{
  "n_layer": 13,
  "d_model": 320,
  "n_head": 5,
  "n_kv_head": 1,
  "head_dim": 64,
  "d_mlp": 960,
  "vocab_size": 11866,
  "activation": "gelu",
  "norm": "layernorm",
  "norm_place": "pre",
  "norm_eps": 1e-05,
  "positions": "rope",
  "rope_base": 10000.0,
  "rope_fraction": 1.0,
  "qk_norm": false,
  "attn_scale": 0.125,
  "bias": "none",
  "tie_embeddings": true,
  "parallel_block": true,
  "init": "trunc",
  "init_std_qkv": 0.0159,
  "init_std_o": 0.00312,
  "init_std_up": 0.0159,
  "init_std_down": 0.00312,
  "init_mimetic": 0.7,
  "optimizer": "cautious_adamw",
  "lr": 0.00131,
  "beta1": 0.9,
  "beta2": 0.98,
  "weight_decay": 0.25,
  "lr_head": 0.00999,
  "grad_clip": 0.5,
  "warmup_steps": 299,
  "schedule": "wsd",
  "decay_fraction": 0.621,
  "decay_shape": "linear",
  "final_lr_fraction": 0.0,
  "batch_tokens": 131072,
  "seq_len": 1024,
  "doc_mask": true,
  "train_tokens": 435800000,
  "steps": 3325,
  "dataset": "wikipedia_en"
}
MLP neurons of a small language model. Each row is named by its layer, matrix (up: input weights) and neuron, and shows model dimensions 32-159. Each number is 500 + 50 x the weight over its row's rms, rounded and kept within 0 to 999. Numbers have three digits each.
A block is one neuron, or neurons of one layer that tend to fire together. Before each block is what it responds to, as a language model described it from the Wikipedia text at the highest values.

Highly predictable continuation points. Tokens whose next token is nearly fixed: "of" in "one of" / "age of", the decimal point after 0 in percentages, "|" separators and "aged" in tables, "in" after "located", mid-word pieces (cr-us-ade, exec-ute).
L7.up29:452503471459483608538557487516428520492563543533426489523540521480466587441442442514524445477548609535512529504462561522455441443494465470561477535488565485466501551477507509464492551473543440509475382498531383458449605625500459586502428488481566511504481492515493503508514525506544501509475502502559540517515458539519474480536529532414540552502436506400460597516554478567481436552474
L7.up35:499470536476520654526526464550461470549488421470498508520446486499470415518457531506418402514529439390533500526478403467525541440509500574431534544514477491451509586525495471490486537460542569515489472521522454542472489412532496634514517556443636413447530435481491483519459551515492541546542554444472574498542446459512449479477419463533561540521483477423486497527480495474566542485454
L7.up159:562417532528616565566548477450490533525492602498622494591543541506452546498494471496428473572547542414557492509453418534551477518451519490584590518540535527423607565544522517521540447501519393479490496505564355590569474449488445605564514615501575473462438518539489563567516486573506508588457450390537543519456423533469462469501415470477505575494472501393463545542546423529472469568420
L7.up161:417444544479499577572488414427497472596459450481452494453494470440488423506487513490435437491476423496531496502503421488493568465558462478377516440447544496466504541537511484499526542428569588516584425460476582502511599435510563465480483471430508411431515518445453429562486578535578527480557512499515469542574568450532500525464483549603591529517456488446523396568496400474526573417471
L7.up162:556480496536534493513447518480494561477412462557580545454536568479526534578483509520615591616494463539551550590382461434511606472485581489514407487430492423475503480475554469586429535413539548494497478573481527472552450458445545452509577449548385492603509490446465468456523517379540481524412458578420461547444506516541435554542473441455549512473558520617440492510482458507557406470573
L7.up182:487484496482458445473609568521511573493410538597487520473488578474519508490462550472492532591424523516443584654590560523474395510476489528522435598479375573537444540411521508496543541478556526485468535467456520578354543439535559509397502580420434555545495539475496522473570513541542494556509532507522434486526496496425475427536511500500493532423513549491477492461549444506422446533473
L7.up443:373508519487483519468495494483595484599479561561489533413487486510539475478551453473541516464481481492448619540526443502551514457524444519545507464460536464454448488440556467456471542541502581481502481529480579454547640533458428474470488393561325540463538491482515410525496514379527445410528491523497477551508571514494442499522420498480612532498505445515448515477500527440508547445616
L7.up459:382465508498536553514489494468514444534557453431462518559480472534469452474456424511422511460523461439512530429616497493551458546556493472480591460488496559400530572562558488416557417477544456539487452449470473525517517426499478485491421518548543476391460509510481514509503476432419549497500526384491488488552506534585487533507495476551559605518519514438465504485505524462572505559427
L7.up480:593587557522567504521408486562523536564456460504584503484593517452416622511422578590499541550505514506569589522549385463496491473479580484446406554487485524501577578531546465571551439409486589549602448495551428463496461528550615569504588566518579388491455548459521524502545423490561554468506499463517489494439466530496500512422528500458531496525410516490421452517539448529531498490468
L7.up498:478511533489611675465491499540501455506514405445493508498528570474495475512448479485411538453506470423497547496533460464453500419538519535562554559536498497471557541538513429495595498464508569571479403432520504534522520463527497545504529542490509509429499465475535458510429476413462524451500460475451481527520498421525439515505479527569521570544470462500516562475478475474545590432431
L7.up525:472563463414522490537547507515497527495422492508514519399485464463499462513326530537450471399506444468526521385470316507545486482518490469512531547522491482568422565476506494529462497425567566444482487534497471585512521386494504485433523497469428483468518474470611460546490439502541476460533541375521461554530498437515449397446467489461510502483525556564500462476462466465513530420435
L7.up541:353506488460604627495509493511560523536479455461385451392489525427537460381490439441494594439511521455488560524536513498491487506512417523521552567489532480461487550506551487459537489507486603546505385502498470412506629504487460488519475428463474527451491481514548498519474387461495540462506448501432452568573498478526448513554455531488577471536471480546461529480467527513452551460454
L7.up545:435488522514493548529372463560532497539459492477568412535587453426482532514369530555460488526480549447554472521616429526460483472504549544515498540533558473571561574438567458552563532515486493436589476419477521552498496454553557506424513438487518444489485478495496535475432552620587442494636531461485492457461498558496522434460525483436594573465424510489477450541518467491469462551484
L7.up719:511498482408599491501537504474429503561443537581517562480495502424467498418459481455523451532523524474536492495448479417489488489493491554526475525447490484466362541544554461522496542473470511451454469552537409383504535457430417619541455497469392478472514492490542523478462550463509609504521478542408442537532472524497501456534384463451506573474495478425453543611462444464399416487444
L7.up789:445489520426628549532437466492530498534475497499497425449592487423443635508444491554524566541509579463530586509519334503577534463497434475549551553522510483452509545494563483545582461457598534449584420464454474556556533467534501517506515490513448499479450485507563457509488455453617431472493503463521510511480490474487448484500433520410611516549454527516435466483505461491498494540489
L7.up847:473510518587549542500457525445482477589468470453624431567497445455459493465541501470462536537543431426512507665500408495553553518534466590439577474478527573434608527489488478479537497472546460517597463475493397509591496384547466547475512582463540427466479561465590543456458537561508474528458487521499543507506525530531450486475540463619460581515496531483516462548524474497563503465474

Number-ending digit pieces. Final digit pieces closing multi-token numbers in infobox codes and table cells, such as postal codes, population, vote or attendance counts (6823-0, 140,38-3), often before a pipe; more weakly, word-completing pieces (co-founder, dict-atorship).
L7.up16:582501517470531607480506455510508525434490552488446630481539513502550551514424577440525480513470554585566517388542606538445478474458550528555386521512479453577466549482517468500539519572451584525425554457561482406392534635460504566581547506487475505554503489507421446506520555567530522480540520510484521496502455507442587508498504563441448468422481453424509510489535437533482545529553
L7.up18:653582510568506590511490434491459445467546561518568552487503577474485581478506512514548529589520612508540416510433551507430478481434482495596481529451511490572523624526522502537519494499545510547634470430613433444471511607498504615504564495506588455521491527498456523431538515546569508502497445496436586461557520482451551492542533489495488472550410521446447501579477466530466486551451
L7.up20:528526522465573543502477485467528515527413480490542560402489484416539516506456542480546587561483479528537489490458389460552497480546503590680409532451474422551397531517472432548510561451588639451552515529500548466478536506467502544474528476504410529555523534420549458491455544489545504443599464528424445594519505454517553458498432467465534472473523517514481517471478499535489549409528
L7.up54:403496468514510562511482496494507405579466519532577503505485529489542520474463477429503482553520532526551473477474527476410415445439526522617439554420539507540490617491575450451564544489480547516482397530560358478533608553441455544499540493524494500483460503503473465500535520455494533450585446500482486570514474499463524529518458506361519585512437526430436571513563397466541534506450
L7.up100:560496555432545587487559426528463539513544589532527456436520527430481612514543488550473503531472563504494568410424457511399529412480432524551494596462524477445483606493545512572483484391471453506450355499530448491488548520499523642577445577542530494475404477520473562511472445409612507455450542483498615535511427450521468517475452491351487513506435441456446543503433403551493515565456
L7.up112:461561554475598431484544549450414464553493464513571487500509512443535495470487454464612481482483540519564519487489579505435583418493478471452492441441598503511539546455449517531512500610631484549461585544458528559459518497534452439591618485477537554439511514525511436487443499527463551495553419535550556428445524477547424503460484477518582509457454518538504533453581556506548482465453
L7.up177:543499505500577535513518454493476522531515473529570439495536519390512567509439553470581516600527450560494517449439513510470464489473647467600332541512532502420563553469562496500511550514500544519501483527609378480490562484427535523472570573539476398518421465469439537475462604534547547527454484607437580492432437537548464457478485468431509581470482475465462443593544406510546482543625
L7.up249:476608517505446546548518506531463495537504560553678511463465445506462493447414558422469528582525475467551465432465472517404524487479525514565420614395538521512515623573586488421515494479527576478506476533574492427566585489510540561481530523518462490474485442459469534547530540557532500529523474521420489554575447432523489503559394448428415434501477483373481434659451423449491567505496
L7.up280:608577520539562558514467495492425483538481424496500528471482531445577469474504603484484517525499478557525472461452473484491538474460500586525439507470477438585434575507548472553466561470454521574595539433512510481464536524481526636543550542493498451507518529471483517463435457524571517523534527601413524520558471544514546448434488536490479547456485517466511504504486370532517535486543
L7.up294:494532535516547555535520405605454550542477454550537456354518537452488554422450540494488490472467481472537524364460402500367432419515536439509448623492526501475552515522492539590567434421601558523586416487538540479499540497536606573427517483482423409459508400470466470542498550474569493462487518496570457517487498498511529434454502458423635558456382513440475492529477400483518556502535
L7.up298:527539525529542466518469438521464424603458568523500575462442498463517526480489522493524423559506537511536482389506438459457461473516520515555449545408493417522381571523672525506507493477480527522613523500562518463595517504473550530529549441505430472520542487490413498526537496490558569461557499471376471511557527486479548532542381486425586547544468572447463434568484419421488501526451
L7.up315:443524474524535535482506448519456494429470464520542567452468465515511485420461423430511564629516481456538484367479501438491423483514533515562469570425480466490483628558657485403518433438540530493490498547499602448543641538461456572559497437513470551497436452518480496616496546481512545511546474456495477514576474448461504549538356485438550519539484541434481511485467454462519523560487
L7.up451:523508510496589563556551468472482504427534625493481537571494536428499553447499459453483509566520563529517527519473571495420548490385477498568514515514522430483451567558559484460448498541423488578529491447564419384492559503446465554599521489488417525510470529498450520466528448525532568509529435490381538517560427511476519529526436540395555551486494488451445544572554469513449415633438
L7.up597:453497533504429524490473495489455455549475489504487588422507433515516418455451560446515488512490534455542430471536614457415499460464477457443466530472537506567420565558572484391572494481524563493504412540541516367488566531483552490571516364475483525447482505465456428492523495532531525523518567539482392519604550478496537538546379478458396439536420545417511474551453447508505588504444
L7.up631:503504526442580523515453519519511442558432439521537398508467496421485427461425435491449416521488533462547475437513448497461490457508564455532527641505521511417450587587653476475533518443487509522465416521493458565610523412451521513481470483512485489413415442514541478576542497485475572442509578397514440486484466466538504479517426479372537600535448494494448548432541469476557485499390
L7.up735:497457489522606589581427498560509433506433425434457470571466482420515373459482562453419516499536505514512390502485536520424522493483577551461528554511513531514487531550525406520539574513468542632534425445523485550529518411508517545589593524466604466409494499471513502511401506542529558502550543539421452524515488457556468442492488551522468593572472477497465454535499437561509482520453

Modals and word completions. Modal or auxiliary after a subject noun (court may, would, does not, decided to), plus final word pieces like -er, -ili, -own in infobox or list lines.
L3.up796:435464579551540565453501479460473488532479501505457540527536535468527554508533471436510455580508489511531519501623481537539487486487486526489536532460452406442528489456588494400545591556575428481526503571567476461587473546450444630514448514508456488473533530538524473504441522516516588443466501544491427512422574522508405562430452473496537397583401498511526455501513510530554523430426

"One of" partitive. The word of right after one in phrases like one of the thirteen or one of the most; weaker hits on word-piece completions and table pipes.
L6.up66:449372523435546543503548506498483545569470471542585423482456503432535547480531521496537460478508447494562509505493460510463477472498545505510483496509551553370566500491516490537601572484535498469536467560539421539554567440503556495433492502463472434416473461496583444474494588518581544482518509512574439515364548572510497451421530450460577626473454474494462519518520425499507504542499
L6.up101:523513483503526506487534512570526582558505443433437461436526578486496498516573487556536503384495475532379564504498458483522501507465476487446522484517495525493537434454353482616505504439549534564429411557477473580466468502529560515378580560550591516414461500497590502488538482463479523431417464449595485468478541460547448458453561533614516553525529449593488489450486566525549553397505
L6.up239:530510509458506482482516584508527566495426418613619461403557544535493569524431563567481575452477336499463547549516383498537538453520553541485479531527482532394543421483471518542475503364501497463371526604466519529545470444504484464460529523496439520502475462457632524486534539463542506479452481514564511541376485456543397482445506467434523505553617467560510493566513490476481432427541
L6.up691:446461514557511543501511465519423502535459403528571490538485490466486468434553538465502480513536419445544513447518475491459459446536576558414525546510459560359509523547527533522598517421498544550597482586524518509551522461501579546530513520478550447446468466535488437496473605507580583501502508537545513478407537488550465464458447484553555577679480522465511461633504496470508593558519

Token before a count. Tokens right before an expected number or count, such as were in census "There were 555 housing units", the decimal point after 0 in percentage tables, and table header cells.
L3.up904:575566470485491461422471538483456432495466562514539512428495498575551442455547481543548507504583525434536548511465464496560471401501504428544424463496466505567508527444461603504448480488532610498475492545478620560506478361547478531559538490436598602566494515582496510450506450431527463574514539491439551458520610509429495560516475439501517531438469457536513473519542513425535416505527